python train.py --num_attention_heads=11 --init_std_qkv=0.0265 --init_std_up=0.0265 --learning_rate=0.0121 --lr_mult_down=3.0 --decay_fraction=0.76 --batch_tokens=131072 --max_seq_len=1024 --dataset="wikipedia_en"
MLP neurons of a small language model. Each row is named by its layer, matrix (up: input weights) and neuron, and shows model dimensions 266-457. Each number is 128 + 32 x the weight over its row's rms, rounded and kept within 0 to 255. Numbers have three digits each.
A block is one neuron, or neurons of one layer that tend to fire together. After each block is what it responds to, as a language model described it from the Wikipedia text at the highest values.

L5.up670:126109115177123157162061096124153198133126092115114132109110178188139129124132140131077127129175155155133201068146128128169191151103117110100144104115140165060137131162135143150131101110112110155172103032061127116174152133169118132114123132081094128131125148160161112154145207102131164144151079121141138145074120145158146148119143120172106094121138110119079190095136108079084107103157153130107094126133153087108129105071126151192132091162073112127153131100134091131106120092112063141133183158113129156101125145112105078099113125113134090146161175120110181072087113146061142186
L5.up849:139189113147101141145131144125113120183111109141130153120130154100095131129102131135125056183198092110168138178103093116144082148116165116047083067168125158107099143189106167160156146101169120101074102070141098113140135145086121096166133117117139118097092156071150137132176140109141158132157106166144114087092116153139132101123151103146091119202127161146134097139113162115185108189111122130138110088147089138151162158131128158123072156101154108154195075142094112094140156103074068167152134129106146063138125104106109141189137060098071170141132117140094190073149124146120139148
L5.up1054:114141109152089101133146131132126151146139118175089062176142191089140109118206185157108157158214027143122151187134082113154115181153124131126074094155059103093103143105124122158136132103173119169088137181147105169155073161117118098119125167135161068143137196107180070102156173144098089155125106098073081176078151165145116110128137101164067147089130141127104132087137111091134131127148116130181178121160109132127137082105125116128148113131132072072120078075087124115082159089043137134131143119107176142161089185104098073109114074108086102121080106140148149087143118096143102197
L5.up1106:105054119136134107135144092153103135094143137139077108121089144159075093138176108124106104100178131143126119106121107130088161173177131151164190056092104139135114076094121113097196109146115138178121147160112149135176108137158095173141161106146116155137088081152164118125149162127123148211207128099117120106093131120146122130136136141029159135134167155099067129108131103201157124139104109108107164140101142118101087092167147187121098130129161066105143160126108120153044112125092089106111110132147137116159152168164080115165107092109117097145158199142131128104174152086148160118
L5.up1275:135058104115114159121144128118101146087136100097042107094133131098093132109137119095106126092067108086119135138114158133107163144131167225166152160128095099182163145139155169100117107083162176120121178135062147144128097116150138124123148152113084107124171112075101100114150150099115145178151086097137107147137123076120143131111135095083110056109086145092119109125117109138107108148083107108148184108123137138137094098088142108145140096173158127087158104111110144128109128175083144110146142103075149121111184118158142150119131169150104120154124193175101190138189115122146125092
L5.up1538:117107155164197110166143118121136146161149107115116184149101134119153101072135129157113196130172085109150150098185121144163073135110131151134072106115099142134144131071138057137089196139202145173177165135096110132143160128117097123099170150097061074192101118139158114094118131202088123098134098121164127148139170147099114131090138135109103150202130151087165070167133088100121110087071172099116107179083155117066141132107178135173101130129162110070142120146115195162119161094051157141122096176092142076082130114158146153114163139148122168085104154180111125166165107204089100188
L5.up1823:098101143108118103119069089137177118178127111151102107112115148085153129145078159178094101026078134081111156136221112080151122093093176159128134099119128083124084085149175152124179127109180086159146162109175148159087152143134115120140084103111110147192176132091124201082100118094080122033144121113183108175124118145182138083093125138153173150127151166159178151136120169116184130148135097125141132162107139166169136154135150157079134125121148140080144100153100144138164112145108135155129110160153109152171118160141116140090118150080116161048129136190094117134166121200152167100
L5.up2301:147106118098088180101146078182093101067140099132104168101098128116068166140138165133093106136154111133156124146143166117085138169126132131132188169145118116147158105168184179095123060127107139130116183163148116141145139136145096082128128095146070124115144089127103079156164112127135156173136040109128096108106117121149127181085129160111149121132153149151065145127081171088124152125110090114084135111112133139179150130101198146146138137171141117071175138163132136119085099117130100100063196128119149155136067129096111125082126107179134138184189184186123161132180128113140165118
Description: Word-piece syllables inside transliterated non-English personal names, mostly East/Southeast Asian names in sports tables, e.g. Ch-ing, Se-ung, Th-ong-jan.

L3.up2459:078158152112123112085166161106134135173242117080088146099141139063168124161142130113170135145067108143139119149231119095165080144116065136078185190126099115132129137148176130099118168180109159127157093094128132116146068112159090136129047170113108137114091124141121163139083136100166137169127126101128138129110074103064135100126053196075182200205139092088118126139141123112138105132075122141117151177105089129140099147177096131146134157170107147141072159176088106109147118122129126132133164133130140109099156114163128141176163153150182093065178117147155202130194098145192101134
Description: Last piece or whole token of a person's first name before a surname, as in Col-in, Fred-erick, David, in bios, rosters and tables.

L5.up47:148137086214146214122164100080152153100111206162205111148112122117123051144083191158162123123149165185101158108088098161117110114111092165149218093097127124058113110075130125142120126145151138136118091109136113151125086096101115143118203090153149095121142099057112103148106147125117166104117123119159132094106132123139094130127126177158116091158122120164110154200104133071082109079101129174134114089084149103077184105117117142116112047156165174113158147138106088174124105160126127124074099149173065139089114147143081112110144150102101107119128142090160179048100123116102137147
L5.up139:086125099141158177110119127106085135149174114114193134130162185154143145134087135116137147143051126045164156120145114065149145137122085135198194126106133190124114141130132065114136160108107085140113084135128155096140164188113127172209112131064071110102129128093113154106157050076131103179193047102045175071176136115077180147161145179060107103138086125170167130134124089138105169127189141177072113105152150176121039162122139153077085124155101148100109115174113165150133149093103148129159068115113118111135142071062113171219130147069122113118144107096108143158113115118119123113
L5.up690:130180172135158096124119133113151173153120122131096167129143114136092107100136093141134121104059158127100119133071121187099065060077151103074168123193118085152159182194185138074173146140126093128127095105202131095141136154139116134135113108144157120112074052195113155107099200180096137174042115106098155119114105144136163150176099150147150143084130110093131140088141047187139133178122085113143122127142129123147166134132117153145162126158175133107121168183140150112122087181117131163167140139117171054154031125111130170148143142127151106146149096151133097147133096138139111149
L5.up1205:202093151119202120116064153121078122091100164105128157123152199170142109108115093152095148103109167125159125124118159084108160125148087139090175114108113117145123148182082144110170129159149150091134109134090119092124162162093111101174084156176148137112080171133107111133060112114149062128068135186087145162151158126136174109146093162063203099033126125096139088149151116125124178183161120096074110141157186143116087150088141124122121084213125152131126154058164124149191125143084128161110112105106120147134138074078102151179078141106141158033149203134108076115103107122084111141
L5.up1285:088166082109133128129093064166104143145106113135055081169144121077138123110102168107168120150149150144126163145055188145124112115108121116135141128092082154164116093130135131175149113140105069130138188161159150087160121125060145142185163174094093140132113177160134184186180175086151100152113141096059102103127154112110146133124130090105062117110127104103125069167125161110113159151119101143130098157133124111065182118152139121083177116158119189156126138095136119149082093150080167142137129142084088088185109100112127131125066134123098154106128116105133154106150107142092135127
L5.up1354:090131069128118113143088126210078117094119137086109136133077126150129075150159124096164104147138121120107131135115137128139121135146097107132140044184097146154086167121180134086167095115125111138134128133131107098109155118128115166117140182072076154082161109088119141165133054141142167103088108150121119116097077152137134051145085120088131099165171139146183165071133150139155089083108059158081183106162090129121141114141108138159095148159141086125127093131129135113133076114146164156129081107140144125104174134148149125168127096143120112131141121113150144112116095078165089159
L5.up1575:128165128115119116154035091101090140131097146113133095163093110152111137098122127143171096121169147116150102154134057133150129123164115151123189087104122084164206108095151058098119127151143118143118137203120161141125094101100073146138122151134146183115162090152152115155112127142143132158100099135108132056148159172091179136177095132130115147174111105131163156137142087136147121128149106130130153094057107112162115141112135093152119107175099135167127138108108143120123057123106154155129124137112155186145162112130081119188090154147122145158120081071107152140096129159083133123
L5.up2475:117152108165156160112126141139189165128137064092145055183143132050117128118077127089162192189120114120127105109141162148180121113125104091192107131130137107127100096074109087121092109106134155128144057175114122137181136147141136132084083119146103157154163124121157141156116140149106120055118114169121156215139205117096110133148144126114135150071111127125141137135173154115073112103135093095169121115131130111092142131135097027143103071133119136167133103133140163173140146114181150117098132176150095128122127127178140151178063110116077098150121123139099123079163143134156122135
Description: The word "at" (also At, on, in) opening a time or place phrase, as in at that time, at least, at Newport News; weaker on word-initial pieces like at|mospheric, F|rans.

L5.up244:098112176149107098144126150144109142105115154151127096121138109084147114112069121119085177076110177169165128091145124123153097179139173141109090110154099163140136141162161143105078124154069108112146122184129155193169084129168065176113164103116109105077131101073118181068130162089109109145122170126128138184137124113108070096108136140172150098061141154122155093061107184110184065097123104149086124148170119166128090043105134111098076176148153106140174166118127135165130078126143149127142117130118056119088086127138204132138140155162095137189136117084163122163138177129106157066
L5.up276:089146187123066129185118168111072163097132103202180134091154128155170142155130098105164082096169103156158132099100127136135160113099154135193151142139144121197188081106149167106130120132116125169182113181129123069138114130152141158141104103080162103105116169101178116087088158119174130144125173112181148158160182133104169152132097164092112175115098134111072096127127114116091121102110199130107139163120112154156134088065154120158136142133102150109150161172120080148145150156122163116145133087098051099132078076137134176113108134165111103188115143149115126177156132111121166119
L5.up481:176140149155100135165135123067165115075160074153109104157072147131145092125086158182149153084062153142148147125092139134168159152135082223129149171128107165117182151091104163115118121111085105168164073161124108124132132123114147186096092145123149110085118184126179130126147205156134133153116141087083109087090142167113097149154178149114069066143051101153129042152175162119093098155171143130150127110113086173195155142152113120071136161140125146163115151104153094109078124153088144141128102105093116145055173148153073115115106166111084119147159115149133093141108127164064106123
L5.up1644:115132164128119125129130110048129108100107045146144145150147122145147132104023116092156110164110117163160116108088102132102126130124132132123060128152158142083141103090077113127110131141135130152186099191185090109150117138121082166098124079190150076117190176103136184062128165118111058129115155125078115118093185155169084066135121120095157109117117061159141080127155152117155093124116150187153090041142134102123106133160137114090150152156141127035126152108077072100122130146042105173121111170045173132097136151157151122162116116176103091123138135168058068092126186127097166089
L5.up1735:119130161112085132172112127102110133071175099146174184145107087090081158164117136141176050107127130135091175113177079153126153151147094089162156091097135151154135117058135126173124133129191118067122091097136097158084094152134149145098155111114140163130124129154172087097082105112156079106110168100117145190163130109130156120118119094089126119141163095163080094174128149138099054080150140138157116138171066080139134046114167113114144132231096129099075155187166095155106131108081136094117158179134063207133116132188107149083081126139180160084156115092074111115111109146170160083
L5.up2105:093091167117097137127140105113104141113141117179134172096143100048154127151119144135171086104102122138092124116137143101100078167182146094105088103112110088122185100120093160174113097105148092154138136157193177111156081181093119167141121140161174076105139121092163132121148172110116057138150147080149144113150154153125115032114135126084094082143166099113036098159112126119117126147143156091142132094186061091131117096157106165140087189169110095059094147203155133124164151115099123149070137117122118081177096142144131202141195104201088134065134176146160114173164193164168153098
L5.up2145:112112155197147111128165187119202211109086100080161159121116099102124128125164147180169107117109049064114094107173115181168062165161157110096180124124174175125176125177109177092084125156151080078116068109097125144152133126144120169101134140100153132129134148083124134091148131092124179104150101111218143069120113116086178147175123154109139090121124116123045069120113149106107139129102137121147104128091054106185087181108153149077161164135105121134131177129135104121132140129144092139127107134124100124100104102174195152075095139122078156124073118194136182130195127170098109102
L5.up2485:171126158144106129146117155066139114169161083125156152094135128133107107154067142142182119103134105136136103109045133137159080145180170147113112121101110141193136100161159143176123187105166080116165136176182188191133088165209176128134145110100142123105135188141143183140133169056170128136186108134117144159164162134200152128109107103099103130119127074093135136131113084108078125081146136157068129097174140185132128074146074119093126133155102147059114169164140102156104144137106152160127194079125050106115166136133145121127155127147085153171101101126159136127164148142141123089
Description: Tokens where a place name is about to appear or has just begun, such as first pieces of city names (New, Los, La, Gar), or "the", "in", "|" before a location.

L4.up50:141142103109155131108136150095102102127181103116093144127201096100127049131022119163120143134051155114105139134178173139088091170190114168086106133085122122105140117124126124149092136110113155136127120083159070109119167158148143178151117154174135130080084096097124167087110106168112126087123100111154117161100207123113145091144124141103109183142185169037161091151172132143128040152156102203084087162089126121114100124135138140103126090049134124141161086138107048149199124183076105104125138116125128148131135140099115091028143141086142151117147153144162123162121161074174108114
L4.up522:140119149083139143181128185108150111041166104143078189111151173075109124142113099118106127173121207161108157118195112146077133134123114127036152130136130163089139158142147068129111166173152131135125176084150111031150175160046116104150129062094170109127085140120106098119127135129167143144129105162130169124120082115091219162080104142080087165204089112084172084099160148159186074154163127146144139116177107112170165093079085091119128082137129209125137086124103080133174123135132093141147143201089124137047155122186151127172162130105126163144153081098100117135157160090128097121
L4.up1689:106124139104102133088160099147105144079119116155166183138116102132197102092113152145159156111106100111181152150103092142125113090102122158162175129158114130104164085159129147098123154132076110181076092154075161135132121124213136211146099089103126150141077127162131139091070117087085106131092125100116173125169178085111138170075088124127183112168139088065071021098173195117076065098101134120146137122159144197140110159154114205169088119171138120101130151159113108117156149094136059091120140116096192131107123162131133174119062181118168136134109151123224147150083136142107107171
L4.up1819:107199132120124093108130101149129074137170165115113192153081151096158082135168149091099106130153102107148144146179093123109151133115114118129118142155148162162145140125136147130093155128081112138104084052130201094105101055146033177112104076057110094113052111111112174089132149077129132137109143124169091144138136111067121144127140138081094158131155141102103163114133167168129070054052125123148134148162096121140143115102140118095139098116200137164104168109106148130141103186181108124132129138094104153104109116127116132146068136075142135090164116079164141139104159155169074108
L4.up1848:131165132137168130148109154135167165151151133202051124185139111073142164133064177068176156147088079152115140161140203143073232147136180126154160103137165157104140096138166176154103064150115122137160149067187130152133037127090095104101093143110164129135068097096133206155153132114119105164081148109169124155120110113140124175106168106118139124174129083129069148127175130144120121102094117103128159115156113136181107142152114118063147145133156153110141144148128128134164087137200072104140075092141157133088115193127132094123078135092182179089144162134158101132176172142084094137
L4.up2405:118148057114163128190071130136083129105221067147128164076077145103156122121174169061129142158097110148123130092132102124134135092148063110122182171116200076191182145150163076089103098199085140148180110157125105060108128147099118164135099087103123146122163116127165143131116123092155167166105070092120132142133164111149145116189099089135171178175129065029127135146178095143171182141129140097153071162116058130108140150102091089087156149084121167061126090138135127197209145138125121194142151134123107144151087140164168174101119121119159143111142125081128165097144179137050094129
L4.up2452:146109194179123183099100153119171118120159090154144168115157132136130119153192096077176111168081064162102165121119154121094062106073132124144085151103144117043164085154149142114134160127139125222093121098175188123153139113158128163122117110093166151125078068138121161119082121126107103127153138116116111154175151130146136118130113127096096138087126091156125135142121135117139143163157141107153112148167076129134122080143110080135130121153130118151130126181171159160149121058163020110129128122160120140129120116113136111114118127059133198164208148104227088165140104141129097153
L4.up2530:060136144140143148113149149189120142109161179166099112146136102115185133161094133112116113147070163134099124128113138144115131112133089126158143136164155148161160072141128121104047170098108116114063082114086139126211147125169095115120092139134156130212154116096141080117131090145102157135132110133143164139124190067125104080075182093146109126157139130109134152161150152172130090138119148106122198115130094077077146091127108135141123122160127157146085164194141108140092105172166105078091114120139144137119180113126199099139145112104191129102151135123162132137101141129183170064
Description: Tokens inside or starting a person's first name, before the surname, e.g. R-ober-t, William, M-ich-ael, also "Dr." and initials.

L5.up68:138141102125073069105117150149165103118153148175096117134170161093140073145148108143169138122078151069126082134111100129150115113123107220185111150187096106125084053129135092120149166105131099138131105133169128140183106098120102124145121096103141077147169102128092139105186096140134157135090077088123193161156140095121135129080138100141142138137159095139137102091113108121202115163108101116098126142108144106127189142125108151162098086061084164094100135166119119199114140122082084118174137161136156137077152096126133123183172135138081172140201103145140126100124086200178070148
L5.up582:141119142106112177105155100157155200099108096164132155123095168091179122109178127154153107114160146115171131142111138137126111129129169087164154130118175161072143144208151167156071186091111101175091066113131175125203137153145088132112087146097124123112090127168130137134122164130150153158077113072126141154135108130119148143168108130091163126133124102058099103132176200164124091119116148146123181137131053089183152089143155146132096155087174098104091139178135100149136138155142075054096155157119125133130175089124176150171120115130133155149105146134126096120161152143140091134
L5.up626:132121127136116111116179073127156078109144173143169108093097120065128116156115125118179119049128159083143089112143117171176121107172074146136146200111190147129136108085163138082124116143139159085142156118095136087125076137137110116159088096128127181095074117082105157113113094100159136128134112071099193133100163090105107057138106167145147126185158093059129086065176135089104140142155132124154201159142143154119122118156137181134126148179151176087091147120141093184202133113147089084153126101106082135156156075149143103184143078133130091105162143099156113130138162127101102096
L5.up1391:165202219138141125131132105171152162106120074063185154093121109111170136105132137161090137122118147121179117065133121187102115121173112138108123115102150195132128132134144119088110115140155115134134069112089121117113055136084136196134113066137146115150062161164142164128095176056143118077146104079169154120094137114129185084113153175083159168144116085114118118096153129134171089150122120166134123176094051111119156173156151146167109143153205104096151195171102135094107141065158043146124135107081087117082162089134144177111167120132144181106087116158095068100147108174109135092
L5.up1470:131149149146156161085117132139126144123145082140133160103146197128127097158096159140123096159145143083146061119184126127063100108177128172128142130137140191153169134188141083122130133196116125054144109132130129106111072140078129059184106068097117117184086073088113097059107117138129162112107082135111110150129120172163101128095121155105158175190117131112127099078207115105107106139125141118101133181143132110161147150026102108126133088102074164117127210211144137137122152117142057083116097108128159127114196155128142117147159153129084123074161157151185101167142102141101119129
L5.up1673:061119125144164118120136152151163161140187146182139200087118154101148120141182152097145119152111078103140119140182121123099126169082167091157133164138194191129157103118188154114115184134133079164117078104160153121154157108171083126117105097077167106111098089110060164106084134100112115138138104078129160182125150133124103085153196136112142164137126095039140090107172109113149084171086099162141145125100086116154119095166087102175151150119133164099172145147059128112134176137176036143137132102097120113071136093144171153195190154089186159169156172130173113117142123120112135141
L5.up2249:145125133128104100111133125179150102107125128155115151159155092138119142078113123159157121147151079119124132115128100061093085073130094137136150134124122164161106091126115074137088152100073139180124107100137110111185089155088062139104139145075129109115098176157130151151129102133194147149113091120156133113062155089161153142190180126081131145193142087134150092069159108092145138136171164136099088152117143124160100150140166114130117131117038146072120116191146135114166158092147121093158102068130088101171190109161131153171126136114135102139164143173167143087195122167157132113
L5.up2660:116112163140162110092193172148151170175187131120097155137094161115137133111158124170158118123117079121190109149148134187165118195141152149122139155080151171144075153099166210145071151139152155133135052111113124172152156115119144106092084166102169159118101094124162152140116163158110109109140091030120186148083099154144095098106152121133108124148128084096189067100155099121182165121140089141132119110075130114119083112154145116139150131131142147100114142162121123122194117101119109094187122180125101071126150141130113137183187134146136144149116143134137141137173124129102103091
Description: Start of a person's given name right before the surname in lists, tables and cast credits, such as Christ(ine), K(yle), Barbara, Joseph; also titles just before a name, such as professor or forward.

L3.up2313:147104100147154085191153121130087151176192106156076176092159123166168090163122174145177077148132102185132171165142136131115102132095159136152119095102068123142078098126119145145157095098148163066111161152129135173089121133137109171108130113073088109097135140126099076123072146121146100140143126110085086148109095132123113162085160141098143132087164188133114120123080169136116175133136137088148130133162147134124114166112150085129139148167157135097160189093150105152113114130089113100114167123151147100146129134129161150126121119103111134094170198084177133114095138181081142203
Description: Short word-opening fragments ending in u or o that begin a split word, mostly foreign names, e.g. Hu(ynh), Ch(u), Gu(ide), Bu(enos).

L4.up276:087078141114098158141119178149084144145092161143163111134157119125168109106190164143123143102104162126155142146146127171167158097125117088160114088074140145139074140124113112067097116145163144116149176102130150143073131095126141092144151132096113121113095138132128086157108102155122184106113076073134103133088149084168147126110095086075209137099113090097160139155173128110122123048125088094146123118141137106080154166150113127145130075140125152092118134146139104149129153154114180082107171140170090166072145118120140160114154088123120132102142155156137149142098135130130160156
L4.up528:136055134091165067160089133136108164082147143075120120073225101119131081083111178119089118210116136146147103161189152160134183114136127098126039137150117142099111129145151107155099111186118080124104172112092140161126118169174104128134188129150135130114150094081172155180119104144093111138116152123142185078172135059136124096075091091121172102131150163167121127137094103165157093153121120111097104122128133071159119117136171112129162194156149192133087139090153106158163174106150137145071107108120157156095142145123132117089129107125143167095093085111146125117168126086101098125
L4.up1584:108105130127171127096131152146142164092128112125139099099188091108165134113146116123157156128105064144112146077187110170094113096090108130139142139081117117159062077116174094125090077057170161156140159160098180130122108169080127169134139080123136129130128123130122100118139127080108169127092098130125072151106108131173155076098170108130101129153137145118132126129143129164094147180079151120156135149111169091108122121098191152125121120132142130057152090123126119134104090097157085125113135117158118076113160106136160086113163122080103066123169225091144182095190130154093127167
L4.up1612:139106095062126119187113139186119143135081093123180115165141141146081090152158100134158152093169170092108127112082106138124107113129157074133119121157153113119133061114106169107114096111137195160103132140140112156100147159137115118123065160170127101150148149183081153152083122127195160157146158164109127177132088115141117088103141115101148184071136100147164094096115082159175156127083118172156155074093091147137128162108179086173145119150128163155139184122210109088112091101135153162092125116096163089125163145163098106087120103170125067126026103159082136130085098130146223116
L4.up1953:142162147050129126120151157126110152099076096133152137127145112097110139179138141106100079105174065127122158128175155126119168201138117121137164052165137119059103098159121115149176156040138154083114103178110170152114213150125107133145139079148083107127139151190186115146120058098062209091171068062156079103120088141134124147125157125159120128114160138134121126120080137112088064124103068124116124116112117162174171142140143101177118071139193162117124100092123139112106095129086165133057153125144079133088156105081100140149130130113165163109102125159134212094127119153168127161
L4.up2270:142086171067141123177093117129055078131133131102104118112146175118093112156137169099106193087039102127160103148140111200127121175121089131154093116104145148152110102095125106087140106154124130140160067127191155049120127138126054113097085095111034171117118050140159100148142124164130141118162212151194174138114113060139113141061115133158124093125078106138094129137115136105095122121119113178142145135101106141123172140095149070125199057117089175189133145120131137159114080120158116152104159095129165133094105094130092120094127145122134147136093142148168143097102095138169122143
L4.up2564:101148153137178097088097111157121003138099130134120105099112148169098141160107142089174129145183084170118105137163095128125117081111160110095144167116200147106166119176142074141129117150164169146132147136142133175128164163170060136132100173135145078118091140153099104098110118130067119143106115084135171163130131134080120147096144130101121107179128143151092118133101138207130091143165182147137153083103126181172095087142090125132144166136158174105109080119098140129130140098142161098092098186139148160095150181126150155158111131148106125107127147093179132145112173081127172055
L4.up2623:103093168137148147109085135098102143113092174128093158116097095139127110082116144112133135054126104167166146188134095121079106133146174076140116105113156144153108092160141158089178094179158156138117112133146113127138154111104071112142149152114135113126151114111109193156145150076124176121133060154096121094129098095189081125090122092119151115119134117123132128171101121185135136141113111056127085164150073152135122122170117146182120151161107191160167090102157171189194071084177154114074109140125155255124144147116126129164135129141133160102113145125092181139160162088077133129
Description: Word pieces in the middle of words, mostly inside romanized Chinese names and places such as Xuanzang, Guangdong and Zhongshan, plus some mid-word English pieces like branches and cloak.

L4.up194:100125156173089139121161105208082105122087132155080115147233174140099104141113151109214083161138115133074112158104196119124184094105072153085150152118115117131106155144080083159138139091144097216132127176135166192102116084068154175065097184106121097166130089087099195127156081063111113117113170128123150138051072151109109094146095118079127141136104132130103131132157148181074131151105085165139177131091107148091160163160112100192117110130105204132147145084082111100122086178159128122074173126172118109136108174115141105173123124055175152114181136106166189111150106104131139165
L4.up570:118075079147135146132058134185094083125139145081175040150100151087137211090106110150102169121111053150160181174129138105116100128109145109121153086188118117121166125083118151133126139141132163150116129122115090151193118089133160116129071115156135110123082079175161108110128161195087143113136175055162110141188146127141134115129104061145051081117136137103146103138131133171089161171113148037170160119122097184170156142109201117069138146102139201144167100117134108076185112190119148141119084107184152178118107124144129147103113156093139144133056157100157132179138158136120148112
L4.up757:112150157165167140154103058121177108133109213159141092135131203103150101132167132148112171134128119177145048203124165166162133080104121052103138102102114154161144106154141155064184162139117113157174120112114118165205134109083114161162124115093165152164071123108157079100120120084162150141060111129191090125156200151111097073107192127103114109113129130179107158162094147137134131172162103121108090129117141169180155107081120120131115108126114183121094124152077112099118114111178047129115114079150173117099107099114144133152088176104108081088130108093133168166106069158135077197
L4.up1127:116145171119079171125163110120123087165104121055097132127139179098158132116166186073146099173143144183038136140121173061161128106111121112091128139146058164116130172060134103146136157111094106132107141146115183140233181108146085090118124109123062181112143066174138097141078182158103145111119139131080172147117165114118106131124115158187177114119038125116145124058137093144124109172160124209118132091081146086181115149122205142126130119111110127146136130173135123116120130201085179095075147178126131117082087031136115174136150136115102144141063141154109129105097147136131158098
L4.up1441:163132086169136119117080087070134105137151142130156107111153153068153123076127093165096085125153084083068141135101133120176056103144117122155155138130060103115160149084185129167114133112084135116110140088141175130142183142136113153094174199112087131089172149120098159102128168128127172133157094123085128161145169086181155060113184147115194111018111115172188114188119109098109153095140097111127088144117128105139188130097120111016138112151130151145145111114146144148184154082179147093147114144114159160160108080136157198204154139140146148160154176191095178118132082117118131161
L4.up1502:159106168150096197171109093145102164164087133127090097182143112184113129052152080161132114177198213082104144156181107109179146189158103120087109161102137111124094114068153166094146100117155104106140126193108051113150147114142138143123073143095134113133110110164170100162143174084078090095141204126110129162130193147151106112088163132083126201152110161078098123102140113145095153134140112102116181130138112129109143111182147159114134144157116105146164171117084164089131158140131146154196128069091159093151108181175137076199090147163132152044100172109088122168135120121108111207
L4.up2292:107148146111160102054125134106098141146135161169093151130088151079149160146119103141179104133158118146151150116076134121153089078105109073104116185074124103144118146157132168134119175138146156127176145136113161136091084101094127095148117119131095186156163095143097147112150148140136183079087112093140138108132125117175118053113130134059087084115109112110117107122122123125143142098108083111153157054104141124171152164182131106105165088092134154142126172081158128097126161119166177117130119097145089132128073120095115143159116081077121128153177156169142192104159105138082094094
L4.up2752:156105129117065145170147110135056119181078152111192108144112178144159146194123170133084169157158165157127122109176132141135155097140058083146111150208126113110061165096125116098084097139094174103082105107169111164102083123106169152097150088103107126101145119180126132140155114113098188155072136111099191182117129145143116098059119140139203059137142134150144100138118132137087117139132040151110130140108171127097122162082159076127134104152109126134136142109184146083147139151140121079135135137126075168095113091135112101093133170155148174138151106078111113114178142195126182147
Description: The token "at", either as a preposition after a noun or verb (at the time, at runtime, debuted at) or opening at-mospheric; weaker on did/do before not.

L3.up2732:107154164158075154164130127098082137109173070104151149061152150183102174156193178174127085062129061085192135146140126161088137173081080186165140147150133172128089125101133193086137172154082089127098137151101133174095129069124133177171078134122173157093144153104138074088156137141093121166144154157167182122096207137123072179092115088104162144182188132111137130119130172122171157183084105113105090178073116140118171152173065136090093127136148148150158137123146142102132095166181163134145115156161093143106077124118093101093138126098124115124228136165160065106167071160127132092
Description: Commas right after a city name, before its state or country (Kittery, Maine; Marrakesh, Morocco), plus country starts like United and in after places.

L3.up2375:132128078146138116184112020055108141079126130136104083144120180103162117139140105101098122124069119073131128141085102103077117195189075222162173090121160091177124150113116066122173151131140119111140124158155164116108120109105160162096149127179056082183134130113145087137067131136131120114105138198123143126112128153150126107096097141106170088127095126190148092122144166155104081167084142142169131148114158155037065096118142133110101130153117105150154110121189126179078043130129119174070174169141103193124133179138161155118162070144113130161142157117107121163167178122086085143
Description: Head nouns of named prizes or competitions after a proper name (Emmy Award, Stanley Cup, Carnegie Medal), plus prepositions like "at" or "to" opening set phrases (at least, debuted at, At the age).